Weights of a small GPT-style language model, trained from scratch on English Wikipedia: 9 layers, MLP 832 GeGLU.
MLP neurons of a small language model. Each row is named by its layer, matrix (gate and up: input weights) and neuron, and shows model dimensions 192-319. Each number is 200 + 40 x the weight over its row's rms, rounded and kept within 0 to 999. A neuron's up and down rows have the sign that makes its largest values positive.
After each neuron's rows, "fires after" lists the tokens most often just before its 100 highest values on Wikipedia text that the model never trained on.

L5.gate366,204,152,234,255,144,241,198,207,249,124,210,202,172,125,183,183,181,146,165,248,167,205,204,223,176,268,260,192,169,298,199,177,140,195,266,258,239,154,227,187,265,160,239,236,142,161,156,116,262,167,181,206,171,253,155,235,215,180,145,175,219,219,234,183,178,246,219,191,223,196,233,190,207,160,135,234,157,217,143,152,243,142,271,134,213,159,149,219,256,178,139,255,143,162,189,191,219,266,133,257,207,170,214,235,195,212,211,150,242,216,170,161,173,163,217,175,224,210,217,170,171,193,289,163,241,251,251,211
L5.up366,192,257,139,229,200,182,137,192,100,153,165,139,225,124,46,217,193,169,217,59,211,219,200,187,175,221,187,191,196,211,197,160,214,244,154,209,189,181,201,285,253,172,259,122,219,194,114,213,176,188,165,189,264,169,163,161,196,143,284,188,165,176,180,208,209,232,189,179,258,163,159,182,206,221,229,227,159,179,188,132,278,182,198,194,255,176,212,238,279,169,202,271,194,207,169,177,172,201,191,175,245,190,228,247,182,182,223,198,212,222,220,230,127,175,218,251,225,277,171,190,177,218,153,148,184,201,240,259
fires after: "\n", "-", "|"

L3.gate349,195,135,163,185,215,187,111,208,113,225,262,139,213,190,230,255,185,226,216,182,197,167,198,180,186,198,182,164,195,258,295,270,285,143,198,204,213,176,226,245,155,202,181,201,116,213,254,186,139,209,203,218,207,207,219,260,206,179,204,300,243,174,212,160,212,307,203,182,204,215,85,245,131,163,232,210,157,182,172,192,184,169,228,234,173,266,212,239,206,153,166,110,196,275,177,134,252,269,219,268,159,177,213,100,195,187,158,293,223,182,220,220,214,176,222,132,208,168,211,228,222,221,153,223,200,207,130,220
L3.up349,179,97,232,190,183,253,210,227,146,225,261,157,201,203,231,148,270,134,240,188,134,206,152,182,178,201,204,213,207,186,220,163,269,96,179,212,174,230,267,220,188,148,220,175,112,187,134,152,203,181,180,225,204,242,172,227,254,209,241,195,186,222,215,222,188,185,184,170,272,198,184,175,198,162,205,152,189,187,172,127,247,170,255,205,272,160,180,148,206,166,163,213,161,159,205,182,259,195,228,200,215,125,184,169,244,203,251,228,246,156,197,188,240,208,158,145,200,224,257,209,185,203,243,198,167,218,126,161
fires after: "–", " (", ",", "oph", " in"

L5.gate9,224,176,129,135,251,270,192,223,234,182,230,216,206,189,158,164,190,197,193,181,209,213,140,188,163,196,212,121,195,178,206,167,195,157,184,193,143,119,188,202,204,198,182,176,219,211,269,291,152,228,214,221,248,150,238,136,215,177,185,177,115,213,202,148,191,219,177,218,165,207,202,249,161,282,226,248,111,170,255,304,205,171,184,169,248,278,207,270,257,164,189,233,186,170,216,194,161,181,174,165,237,189,186,189,174,268,190,221,159,211,188,191,217,255,171,187,118,212,206,162,296,215,252,240,312,230,182,166
L5.up9,173,124,184,216,169,276,237,182,259,140,211,226,210,212,188,175,96,193,205,202,246,183,181,125,210,169,139,76,261,207,236,191,230,184,188,190,187,222,209,211,177,166,255,215,169,248,230,177,279,154,212,183,180,193,242,181,134,108,191,159,198,229,142,146,168,208,230,222,128,195,252,243,188,235,207,257,115,153,188,216,287,179,249,230,149,173,266,197,206,207,210,201,179,221,230,171,193,178,254,153,275,247,188,148,183,207,238,243,177,173,114,160,162,252,167,231,206,265,153,167,211,206,261,200,222,212,187,200
fires after: "\n\n"

L5.gate242,151,171,183,215,153,227,179,157,222,139,183,194,166,173,176,229,189,173,170,204,201,190,247,240,269,162,246,237,204,297,267,246,307,217,173,234,260,221,243,174,208,247,261,203,171,219,186,216,212,162,160,196,172,265,272,225,196,234,277,275,233,178,178,201,324,192,276,174,133,210,156,179,237,168,173,200,195,247,218,216,245,226,116,256,179,208,242,229,160,220,229,235,199,206,150,124,234,178,217,170,296,136,204,250,230,175,197,193,209,167,215,207,173,166,224,201,165,186,176,156,243,230,215,254,205,241,158,128
L5.up242,100,207,195,221,255,245,236,164,200,174,125,212,187,218,231,238,200,153,216,287,217,206,234,197,168,170,247,217,199,305,215,180,163,177,245,195,240,168,266,257,229,229,246,229,135,254,251,272,193,155,213,200,261,193,178,184,263,172,203,218,265,185,244,199,217,199,192,165,180,145,177,222,270,167,182,215,205,222,223,145,247,211,99,275,197,250,206,266,215,185,266,148,147,204,128,196,181,195,234,155,214,186,266,152,211,139,241,238,174,160,223,161,134,170,172,258,274,209,211,187,252,181,250,277,162,135,176,152
fires after: ".", " (", "=", "\n\n", "\n", "-"

L3.gate622,205,169,165,156,228,218,276,214,167,196,212,241,199,218,191,170,112,194,143,132,196,155,230,236,212,199,185,210,159,220,152,181,153,194,209,214,185,162,173,182,189,205,198,155,185,210,151,172,241,189,261,164,223,233,151,186,146,176,173,171,236,220,203,297,200,195,318,190,193,236,125,162,258,201,152,145,160,183,189,168,247,199,204,241,192,178,188,314,191,283,296,198,142,116,254,245,245,154,200,189,166,202,186,213,79,204,173,224,197,213,234,212,215,224,155,250,265,215,266,173,175,184,254,193,200,170,157,214
L3.up622,201,213,182,198,204,196,212,222,105,206,262,104,239,197,219,262,248,137,163,162,191,146,234,158,238,202,171,155,300,209,217,122,167,160,152,196,161,187,214,225,162,187,194,147,119,220,227,144,213,245,229,205,202,114,115,210,221,163,240,232,182,201,226,137,181,287,180,225,219,234,207,236,253,253,191,178,238,271,185,184,269,243,235,213,157,177,207,270,102,192,184,206,213,197,190,172,226,202,188,285,168,164,212,145,164,218,210,191,186,219,214,265,210,192,184,265,261,214,179,235,231,217,218,173,161,188,254,97
fires after: ".", " .", " A"

L5.gate45,155,184,125,249,144,209,195,203,198,192,133,195,227,189,231,195,263,175,235,235,220,256,197,155,225,180,122,193,243,215,198,200,180,135,216,179,186,126,227,156,157,257,172,195,208,204,211,185,236,228,228,247,212,196,217,212,201,224,196,185,217,228,61,183,169,175,230,197,213,164,199,231,156,223,190,264,176,163,185,229,127,234,167,228,279,205,199,172,203,145,182,253,174,129,230,134,262,201,171,207,182,261,191,204,248,166,206,193,202,258,190,168,192,297,205,198,163,201,201,164,209,192,280,119,208,191,184,177
L5.up45,218,129,181,180,219,156,215,209,217,197,133,168,172,222,225,175,199,241,199,236,170,209,199,193,176,182,231,152,208,214,198,185,157,172,156,150,224,266,126,249,219,139,286,236,261,253,178,190,144,218,176,156,282,227,191,244,212,155,243,197,238,177,183,227,217,153,118,227,151,169,177,192,211,249,281,208,197,209,242,289,195,282,176,238,208,164,241,257,146,157,216,156,172,164,253,193,217,193,218,234,188,180,170,185,236,193,222,260,118,234,130,145,270,218,156,172,200,219,213,222,223,221,164,213,233,132,250,208
fires after: "\n\n"

L3.gate557,218,156,203,187,210,192,171,184,193,118,158,177,247,275,215,128,262,206,205,234,221,253,222,270,255,203,214,229,200,201,124,119,187,200,216,204,162,189,171,189,245,188,166,168,146,255,254,183,182,215,120,100,161,209,192,223,173,185,202,162,187,231,266,144,182,191,207,218,253,275,248,155,272,245,183,214,205,212,241,185,221,284,165,185,173,172,197,234,269,182,200,223,163,220,221,174,257,188,153,242,236,184,182,178,204,223,179,170,272,214,168,234,218,147,174,220,194,189,275,227,231,185,215,243,242,79,199,133
L3.up557,202,165,178,174,183,94,196,126,159,156,251,241,198,171,235,277,238,233,225,194,164,161,229,216,280,213,228,226,164,294,226,128,196,220,166,210,229,205,281,207,184,143,176,222,188,156,151,236,147,200,193,203,214,137,222,212,188,210,171,204,178,197,209,162,208,206,266,226,186,166,161,192,86,202,145,188,207,219,209,193,162,204,224,241,195,215,203,213,167,173,209,209,230,134,228,211,182,182,255,208,207,200,232,161,153,138,203,246,152,228,131,233,228,229,151,160,284,142,231,227,184,224,214,174,193,248,130,178
fires after: "."

L5.gate734,250,168,152,181,192,202,222,192,259,149,185,167,158,205,202,219,188,151,142,189,249,245,273,124,235,169,244,148,200,188,207,182,194,198,236,153,174,210,179,184,232,267,206,159,99,173,227,166,222,244,114,247,277,194,213,204,220,220,169,175,216,201,174,188,249,226,198,199,124,182,209,188,207,196,215,219,233,174,241,213,284,185,189,164,183,170,193,321,201,131,220,204,209,230,235,144,187,271,332,269,206,213,205,208,253,186,149,191,187,176,209,166,235,215,191,214,202,198,200,257,161,209,165,193,194,216,206,214
L5.up734,184,174,229,221,179,179,230,194,171,139,238,229,237,165,177,252,144,171,103,129,174,224,204,268,118,164,168,147,247,294,202,167,197,224,200,211,152,175,202,286,231,191,154,287,195,189,168,219,228,187,259,201,286,184,152,257,238,197,231,229,179,196,162,258,186,183,213,209,194,301,161,206,163,237,236,163,222,185,221,157,183,221,232,180,225,161,173,303,258,256,215,188,202,269,157,180,242,185,234,217,216,166,209,182,238,232,225,198,172,155,167,196,206,138,251,198,174,182,236,234,292,147,213,199,233,169,238,247
fires after: "-", "\n\n", "\n"

L5.gate751,205,160,248,193,257,190,222,224,257,170,194,227,173,267,191,187,188,177,158,243,177,182,220,209,229,273,194,182,127,262,226,169,201,167,259,201,202,138,272,173,253,216,261,187,183,145,195,240,306,207,243,242,200,169,201,229,154,166,163,210,229,191,240,229,187,116,160,177,152,192,171,234,165,176,190,233,269,184,193,175,193,135,193,176,237,178,138,139,249,237,212,182,210,241,258,203,255,205,203,190,178,185,168,169,208,256,199,237,281,173,164,213,216,237,207,154,226,180,229,258,245,212,216,193,234,199,169,193
L5.up751,174,211,204,154,212,166,211,241,219,209,228,111,223,207,168,70,140,169,205,198,214,142,178,163,165,167,178,208,222,190,179,195,200,119,283,207,259,196,189,196,199,172,226,202,246,229,327,174,176,176,207,269,161,213,169,135,254,113,206,99,256,202,246,207,174,162,144,197,178,225,143,257,101,177,224,152,211,228,226,244,197,218,225,194,193,196,187,197,158,193,229,158,328,198,272,214,98,161,210,185,275,187,162,202,165,242,190,178,162,238,193,119,226,198,226,246,220,227,265,195,281,172,238,249,214,235,243,129
fires after: " due", ",", " Due", ".", "ca"

L5.gate518,173,196,207,175,105,185,224,208,149,173,175,257,140,147,238,162,225,175,161,192,146,249,218,183,213,159,107,174,216,214,242,249,151,257,239,139,162,196,198,197,196,193,213,185,158,226,203,185,280,194,245,159,247,221,192,210,200,178,183,153,273,203,178,168,218,227,135,183,220,152,245,276,258,210,123,243,172,222,220,141,270,205,235,205,232,229,211,285,171,198,189,186,200,203,203,239,201,149,284,192,222,159,229,198,234,285,153,228,207,200,230,199,180,177,307,260,195,166,188,217,201,244,274,167,191,191,209,260
L5.up518,250,263,195,210,178,203,239,259,131,136,163,260,185,135,181,160,194,152,198,231,139,187,274,205,201,219,173,169,165,267,185,235,145,184,197,238,177,104,167,206,236,193,296,176,238,249,157,175,218,284,249,188,271,243,254,233,162,199,247,179,186,218,207,227,294,311,154,200,124,163,150,183,211,200,217,254,190,227,122,215,245,79,219,210,278,139,191,214,163,257,220,182,162,176,150,242,222,180,256,206,241,203,212,263,167,183,217,208,253,171,225,246,159,157,191,199,175,207,153,228,178,157,171,150,226,238,216,253
fires after: "\n", "-", " code", " FI"

L3.gate281,155,184,183,230,296,194,180,226,201,123,202,178,210,166,119,252,255,184,230,128,231,191,186,161,161,153,233,169,204,180,225,138,224,164,222,198,156,217,210,186,278,238,240,204,117,204,235,283,190,223,193,156,162,187,172,209,244,190,211,192,286,106,189,225,138,175,213,159,166,198,194,159,177,157,225,166,161,176,171,273,245,189,265,195,148,204,150,260,252,260,141,254,225,181,163,266,165,203,215,179,152,193,162,187,168,124,176,257,193,172,212,207,199,269,155,116,200,242,219,226,179,259,264,252,209,146,118,151
L3.up281,98,156,221,183,241,286,168,244,244,155,197,170,122,157,179,204,230,196,96,228,222,153,225,242,208,213,165,236,212,155,234,167,168,189,252,217,184,163,273,179,205,224,174,255,116,284,201,275,150,239,180,191,248,225,170,159,235,148,193,136,193,219,284,201,294,257,134,192,186,188,158,166,172,156,211,178,129,104,179,244,135,186,166,139,131,198,208,214,162,250,174,271,201,182,230,254,155,104,176,206,204,162,183,227,202,190,198,192,213,237,167,186,212,233,178,236,226,259,208,277,173,194,167,200,244,206,233,138
fires after: ".", ",", "ni", " n", " th"

L3.gate575,205,249,274,198,208,257,213,234,169,214,192,221,222,139,173,236,210,230,181,254,192,196,191,220,165,169,213,229,253,148,182,225,222,148,301,225,194,227,220,188,129,207,186,242,206,127,267,169,213,157,167,192,147,198,212,197,199,219,296,205,167,225,199,119,230,251,268,140,196,228,248,229,179,279,154,289,249,238,208,232,126,251,234,248,151,133,200,206,289,160,196,252,246,157,193,222,285,192,191,264,229,218,165,148,218,184,230,162,245,214,240,177,211,253,189,208,183,225,225,239,179,263,252,231,234,170,189,218
L3.up575,234,173,203,187,221,272,211,221,133,182,222,195,105,215,271,180,176,205,209,169,140,234,191,206,151,262,216,193,149,227,263,236,263,185,194,164,234,217,215,205,208,174,139,171,234,206,193,213,172,161,181,185,179,187,123,235,97,249,177,184,187,173,172,118,115,193,220,152,173,219,151,145,194,128,108,168,188,166,207,204,118,322,187,259,215,185,219,186,174,95,240,185,214,205,240,189,218,153,170,208,220,172,143,227,215,230,148,225,223,201,206,165,311,221,170,166,172,247,137,179,261,157,195,185,198,186,181,175
fires after: "\n\n", "."

L5.gate827,207,202,218,164,174,139,209,164,222,205,193,238,163,177,257,250,206,208,222,227,210,195,219,236,216,146,231,226,218,219,187,228,164,211,183,185,188,219,253,113,146,216,197,175,151,157,279,167,156,202,247,197,188,194,222,152,248,244,170,208,253,221,242,123,139,238,200,178,205,143,150,200,150,185,264,236,169,153,194,216,247,146,174,217,185,142,227,189,211,186,189,210,234,175,164,186,238,215,121,246,191,252,211,257,224,193,194,217,128,210,184,200,235,218,149,167,175,149,166,236,164,263,219,222,244,224,200,212
L5.up827,212,274,191,256,162,208,278,176,219,241,267,262,245,253,247,189,180,176,221,167,206,174,278,261,216,179,173,223,218,209,211,195,217,178,228,170,233,159,217,238,113,276,189,191,148,151,244,198,210,164,236,186,211,160,153,188,218,178,236,197,168,171,185,248,165,206,226,190,197,184,219,149,208,223,199,245,133,226,203,204,259,185,206,206,234,195,239,219,198,142,232,235,171,236,255,230,159,173,132,246,169,291,243,151,241,219,207,229,223,263,174,144,287,222,286,217,205,199,190,240,171,189,169,156,224,172,212,175
fires after: " on", "\n", " On", "p", " No", " vol"

L3.gate177,165,161,195,203,197,211,202,190,230,168,210,220,216,151,195,229,141,190,101,238,238,206,220,267,196,204,156,285,215,234,179,185,204,235,191,234,160,177,108,205,223,192,242,198,199,137,288,228,153,186,262,212,155,219,178,165,194,288,173,205,259,172,248,211,259,222,237,140,199,204,230,171,223,141,200,206,170,271,216,224,243,199,210,211,210,176,240,200,201,219,222,266,149,214,198,172,232,228,204,198,112,146,152,217,151,216,185,222,182,153,230,207,181,237,203,190,168,237,240,249,216,138,208,206,206,216,186,232
L3.up177,220,281,183,171,235,302,209,221,200,199,193,146,238,212,183,168,102,177,161,233,227,228,250,151,148,212,221,213,183,174,198,206,205,149,166,175,139,155,266,167,239,235,268,201,161,213,177,240,140,190,231,227,232,166,203,201,179,219,152,217,253,172,115,283,210,270,112,68,258,270,140,189,231,202,155,184,216,196,243,168,187,130,243,157,222,202,196,221,202,218,210,245,240,220,249,189,227,159,184,92,197,227,200,172,151,148,167,193,220,214,295,242,247,211,231,197,202,163,219,218,221,192,182,228,144,163,148,156
fires after: ",", "."

L3.gate134,269,187,147,195,286,160,190,233,215,215,130,225,167,255,174,186,228,167,162,233,278,138,168,259,148,179,241,173,211,221,96,153,174,227,197,189,242,235,202,233,201,170,177,214,253,211,159,216,224,205,246,214,155,241,215,199,211,182,233,230,195,212,192,210,144,187,178,224,202,183,229,171,162,196,114,182,204,231,265,159,265,175,206,205,194,230,173,275,232,204,184,229,191,195,176,210,285,180,181,147,183,267,220,118,208,99,181,230,242,251,175,203,179,228,174,193,205,287,177,174,249,147,197,210,277,214,190,167
L3.up134,206,164,219,188,182,178,203,160,233,206,151,202,189,164,203,215,136,298,199,198,203,208,215,285,269,134,219,176,119,242,161,180,194,132,158,233,160,210,205,216,151,143,210,230,180,208,158,309,135,191,203,220,153,219,229,175,134,161,181,195,218,188,222,268,166,145,186,94,189,173,152,140,182,173,195,221,171,184,219,216,160,216,140,201,262,223,226,226,218,300,188,255,234,222,208,238,183,184,221,206,133,127,235,282,182,189,145,305,276,174,229,205,230,204,177,241,234,159,229,183,221,245,231,209,252,200,209,109
fires after: ".", " in", "hab", " Al", "ita"

L3.gate722,252,205,192,268,227,172,134,224,248,199,232,210,216,224,180,143,161,214,201,262,211,146,219,232,237,202,204,155,279,191,231,124,196,270,206,180,206,216,252,206,130,157,170,192,197,284,196,214,225,203,235,211,252,204,226,212,297,142,178,203,169,230,225,191,196,155,195,236,193,223,161,162,150,161,214,269,154,172,226,201,206,122,226,215,198,194,223,268,257,79,180,157,199,213,161,139,178,220,202,167,189,198,248,149,200,167,165,219,178,259,150,235,259,328,190,211,223,194,237,253,170,170,201,218,226,206,238,215
L3.up722,179,252,195,190,204,208,130,243,241,167,208,238,193,176,168,163,183,119,186,247,190,114,248,213,173,191,191,185,190,243,158,182,182,186,253,165,175,206,258,250,205,202,188,241,164,180,198,229,161,178,147,176,120,241,205,204,204,93,181,176,153,122,170,160,289,167,261,182,219,212,152,208,125,213,268,252,176,215,193,190,160,243,151,167,209,153,223,243,302,156,155,189,184,178,182,255,239,168,225,217,229,212,283,219,190,181,157,191,259,215,174,248,211,230,210,269,178,211,213,270,261,179,176,204,229,182,109,192
fires after: "\n\n", "\n", "  ", " fr"

L3.gate507,233,167,246,119,218,194,281,294,166,161,164,277,203,127,270,217,195,168,226,194,173,222,210,229,237,136,212,149,226,198,172,234,255,167,211,192,209,104,216,157,181,186,163,230,218,198,206,259,180,190,109,197,189,168,215,270,134,193,195,245,189,191,224,214,127,226,283,175,236,180,223,196,138,243,159,261,186,124,112,258,169,254,185,170,224,173,184,224,248,191,281,139,189,229,209,274,203,195,169,263,298,161,218,201,151,184,185,126,212,222,168,210,240,196,201,212,200,184,228,212,136,203,179,164,189,181,190,272
L3.up507,206,162,203,166,193,167,181,247,168,209,158,123,256,199,153,238,192,157,256,181,217,251,249,190,144,215,224,195,180,185,154,191,215,232,214,182,190,254,200,130,156,164,182,183,179,206,177,178,231,254,141,179,196,157,216,235,192,207,246,193,261,264,215,227,177,224,254,111,190,175,221,168,211,184,240,254,236,114,198,212,198,244,209,206,223,207,190,139,226,216,189,212,231,155,232,264,212,105,227,267,228,173,140,223,190,152,211,174,200,197,172,241,175,160,150,270,209,128,232,103,168,180,146,238,222,159,200,185
fires after: "\n\n", " career"

L5.gate286,159,221,161,175,240,206,168,233,240,150,243,214,175,208,153,155,213,196,247,182,231,182,198,200,229,230,237,170,235,206,197,174,243,157,262,224,271,227,215,156,262,213,210,159,191,243,181,176,210,163,205,237,156,109,185,199,158,187,204,195,152,225,199,158,237,218,140,168,208,160,187,234,208,111,280,243,178,228,199,123,164,220,228,189,133,105,171,231,218,205,192,93,238,195,225,236,120,205,219,200,180,220,185,169,157,240,216,201,193,238,242,156,156,186,217,270,196,213,210,193,298,188,248,207,156,170,244,198
L5.up286,223,236,198,114,208,242,301,198,236,223,226,245,216,202,210,217,259,243,230,234,251,279,243,151,243,201,325,185,148,169,214,192,249,193,245,291,179,236,221,204,225,170,220,150,197,212,153,225,219,175,126,229,150,189,271,166,161,242,209,193,227,211,229,215,187,264,136,125,194,148,204,233,138,162,209,228,190,221,170,295,181,176,263,226,187,218,157,168,239,245,179,229,243,151,252,237,156,323,183,186,206,206,191,169,233,244,245,187,193,243,229,209,241,192,206,244,158,258,142,240,220,204,237,203,185,265,218,228
fires after: ",", "."

L5.gate386,197,196,270,191,215,180,99,285,171,182,236,156,194,190,246,199,249,233,179,250,272,202,203,260,165,182,249,211,248,216,151,208,181,237,212,121,235,140,215,208,168,257,231,166,201,205,135,256,257,152,176,229,182,221,210,238,269,172,177,205,214,195,222,128,231,240,238,224,285,196,214,209,196,184,188,221,159,125,209,222,242,258,133,240,167,209,209,191,171,150,249,134,149,206,192,188,257,111,165,224,219,180,223,173,231,161,328,268,202,188,207,186,156,143,157,185,219,191,185,151,230,292,252,244,225,204,184,165
L5.up386,223,175,340,191,200,159,177,237,219,272,178,139,221,211,207,206,179,216,114,223,253,113,175,178,200,193,208,229,156,218,168,177,194,126,264,214,149,177,284,146,143,193,192,154,261,219,178,221,241,195,208,119,225,176,251,159,232,118,234,269,227,232,181,228,168,140,217,157,173,222,216,228,239,227,147,248,170,165,200,249,193,202,207,174,175,241,238,271,178,223,158,217,192,207,134,273,152,200,217,194,219,169,162,181,196,257,250,194,205,138,217,161,250,133,195,169,139,199,122,210,201,243,203,204,234,247,126,228
fires after: "="

L3.gate529,177,104,130,197,166,174,192,188,116,77,138,215,216,246,232,158,240,191,242,202,174,163,133,177,177,205,254,158,113,287,201,207,273,230,217,204,184,205,181,225,65,166,187,205,228,188,201,219,225,241,190,150,236,221,219,190,198,238,189,233,256,202,185,192,159,269,235,202,240,201,311,203,157,211,149,248,149,214,307,189,274,191,127,210,218,158,202,255,144,130,273,185,241,221,148,219,166,149,205,261,214,206,197,226,193,244,231,224,246,228,211,215,203,218,248,173,135,143,195,114,220,219,169,143,211,199,211,168
L3.up529,243,234,254,213,231,227,213,189,169,168,206,256,197,224,212,131,227,210,222,203,253,175,172,222,309,185,195,285,213,227,182,186,195,207,243,251,232,229,180,271,158,192,203,142,254,195,203,282,129,171,238,141,162,150,255,176,184,237,292,237,220,174,263,198,157,234,254,176,154,184,234,172,211,125,145,244,239,175,234,284,143,242,159,291,258,225,174,237,243,186,171,153,220,203,184,214,247,170,234,224,287,221,234,135,199,176,212,272,259,171,219,198,249,135,192,198,181,191,235,161,184,193,189,209,216,209,184,177
fires after: "=", "Rec", "view"

L3.gate468,141,230,182,184,217,172,211,193,264,230,230,185,235,170,227,219,217,266,220,184,216,217,215,198,165,221,144,205,221,254,225,213,188,251,189,159,195,174,128,220,199,162,187,151,182,193,184,174,224,128,139,207,176,197,163,185,228,231,108,206,211,201,192,141,207,163,194,171,240,310,172,109,269,225,221,182,226,204,260,168,248,226,225,173,163,189,185,177,221,227,162,213,174,194,200,188,118,221,149,174,196,199,229,202,185,233,162,231,218,194,167,209,164,143,97,258,233,191,197,228,266,148,238,125,175,204,198,280
L3.up468,180,259,271,175,249,152,152,210,219,200,194,261,195,181,221,154,205,222,206,166,187,153,128,159,201,169,111,277,233,328,193,198,183,164,157,163,242,201,169,209,218,194,188,171,192,214,167,231,245,177,195,216,218,187,164,133,191,264,113,268,143,254,156,167,163,191,183,199,297,196,162,96,258,203,226,253,182,186,282,113,237,177,240,206,217,224,187,131,167,252,186,262,140,193,217,171,217,183,250,197,241,185,148,173,235,220,196,246,170,197,170,206,286,203,173,238,265,256,191,202,271,181,234,189,205,192,201,166
fires after: ".", ",", " and", " but", "\n\n", " that"

L5.gate12,198,237,156,153,217,174,171,127,108,211,180,220,153,211,257,257,254,161,200,214,194,238,228,196,253,269,272,177,190,288,210,152,202,159,227,164,202,226,280,154,202,226,103,157,147,181,218,263,178,203,168,176,188,127,207,195,104,258,226,185,147,209,185,201,228,226,242,230,260,146,197,181,211,149,124,149,172,229,140,235,216,214,253,221,191,142,189,206,192,242,190,212,238,232,207,183,164,177,254,182,247,196,170,126,199,168,267,181,199,195,231,182,291,217,222,260,253,152,227,268,205,235,159,199,205,206,173,171
L5.up12,207,160,143,193,227,236,206,154,238,123,224,203,189,242,243,194,224,128,218,221,189,136,271,208,262,195,150,242,192,180,187,171,198,132,198,188,166,258,242,229,201,145,224,177,210,183,207,168,123,204,216,230,196,244,207,190,202,118,182,199,233,156,273,178,211,177,183,169,254,293,220,213,163,234,164,135,150,226,207,164,291,236,276,182,244,145,290,219,252,161,258,258,157,195,249,144,222,188,195,136,193,184,164,176,165,161,208,233,250,159,184,126,266,155,190,180,203,213,190,251,170,191,209,256,214,233,181,187
fires after: " |", ".", " .", " sym", "\n"

L5.gate589,155,207,218,112,279,171,144,226,185,242,277,198,227,224,202,295,250,126,194,177,195,232,108,170,213,212,269,165,178,212,151,180,161,228,241,193,201,272,243,226,213,183,250,231,188,225,223,152,152,289,204,222,124,210,217,205,184,269,157,196,244,202,203,223,210,193,202,206,194,208,167,178,136,168,214,213,194,261,135,187,238,216,224,181,181,225,191,217,181,228,272,175,256,252,188,158,196,221,199,257,261,193,179,215,187,212,233,243,191,220,242,162,201,178,194,157,150,186,160,194,242,181,174,177,206,194,240,206
L5.up589,179,180,178,157,187,234,255,178,182,145,226,195,200,204,223,199,238,147,121,180,233,196,184,170,210,141,193,236,224,194,230,256,150,242,204,179,238,219,188,284,240,193,300,177,191,223,174,151,218,203,307,217,223,187,144,163,164,209,178,210,182,272,242,148,229,186,195,213,226,221,177,174,159,191,206,200,210,205,227,237,187,187,204,229,232,182,181,196,190,209,236,162,167,243,171,256,217,225,181,185,245,195,292,178,236,210,163,228,178,76,172,163,201,118,244,214,199,240,191,167,206,264,206,188,182,246,132,253
fires after: " (", "–", ".", "-"

L5.gate619,151,223,209,207,234,197,150,174,243,145,194,192,180,204,139,178,241,191,100,202,198,229,272,243,115,153,193,175,170,220,246,197,205,227,211,140,99,166,223,226,148,222,237,138,174,173,264,189,216,230,193,225,197,178,230,194,225,110,158,168,265,185,284,244,225,254,220,236,133,196,256,175,184,190,149,192,200,177,139,199,267,176,205,265,261,150,189,195,295,213,181,188,201,241,194,87,175,217,192,241,201,285,116,230,244,159,151,171,182,239,270,272,128,245,184,206,181,160,210,182,144,210,221,180,215,250,202,205
L5.up619,128,166,219,169,261,147,186,112,259,179,191,270,216,157,146,219,185,192,157,209,185,196,186,217,214,179,194,224,212,230,230,258,202,183,171,171,149,234,242,163,148,229,225,141,159,146,200,213,170,181,176,180,226,218,203,184,224,169,222,135,156,257,175,211,230,188,269,231,207,225,131,243,225,137,135,208,170,193,220,242,175,216,209,196,206,237,192,193,219,210,120,193,206,249,193,200,257,252,111,238,245,183,190,282,162,107,252,222,266,186,172,267,184,234,175,155,220,160,142,176,187,177,247,242,224,244,92,216
fires after: ",", ":", "\n", ".", " Pos"

L5.gate778,229,263,202,158,244,173,286,127,272,213,270,248,173,261,221,197,258,276,205,234,292,218,231,221,196,119,201,264,223,210,133,194,181,190,186,244,187,149,188,183,221,217,212,184,193,266,207,235,193,211,210,223,227,157,191,238,255,258,190,178,201,178,203,135,168,271,281,153,151,177,127,205,178,202,228,185,176,241,214,201,225,203,213,186,168,214,162,139,172,228,174,221,226,165,215,188,284,220,166,267,188,292,133,159,266,174,179,167,254,185,248,202,134,212,202,211,268,141,235,209,179,268,154,255,210,276,196,198
L5.up778,204,199,160,194,154,147,250,114,204,178,291,188,178,220,220,195,232,240,202,217,222,242,174,202,212,180,161,231,237,236,204,214,141,225,141,230,199,143,274,224,224,138,195,222,190,261,176,138,243,245,182,226,201,137,207,208,228,220,148,110,235,171,229,181,144,189,282,188,166,163,139,181,188,197,145,199,145,199,216,322,262,170,203,175,197,212,224,137,217,172,135,213,221,194,99,195,296,180,218,289,203,217,171,212,254,233,157,199,261,178,241,201,162,200,221,136,220,168,315,230,234,275,228,188,184,255,268,200
fires after: " on", "On", " On"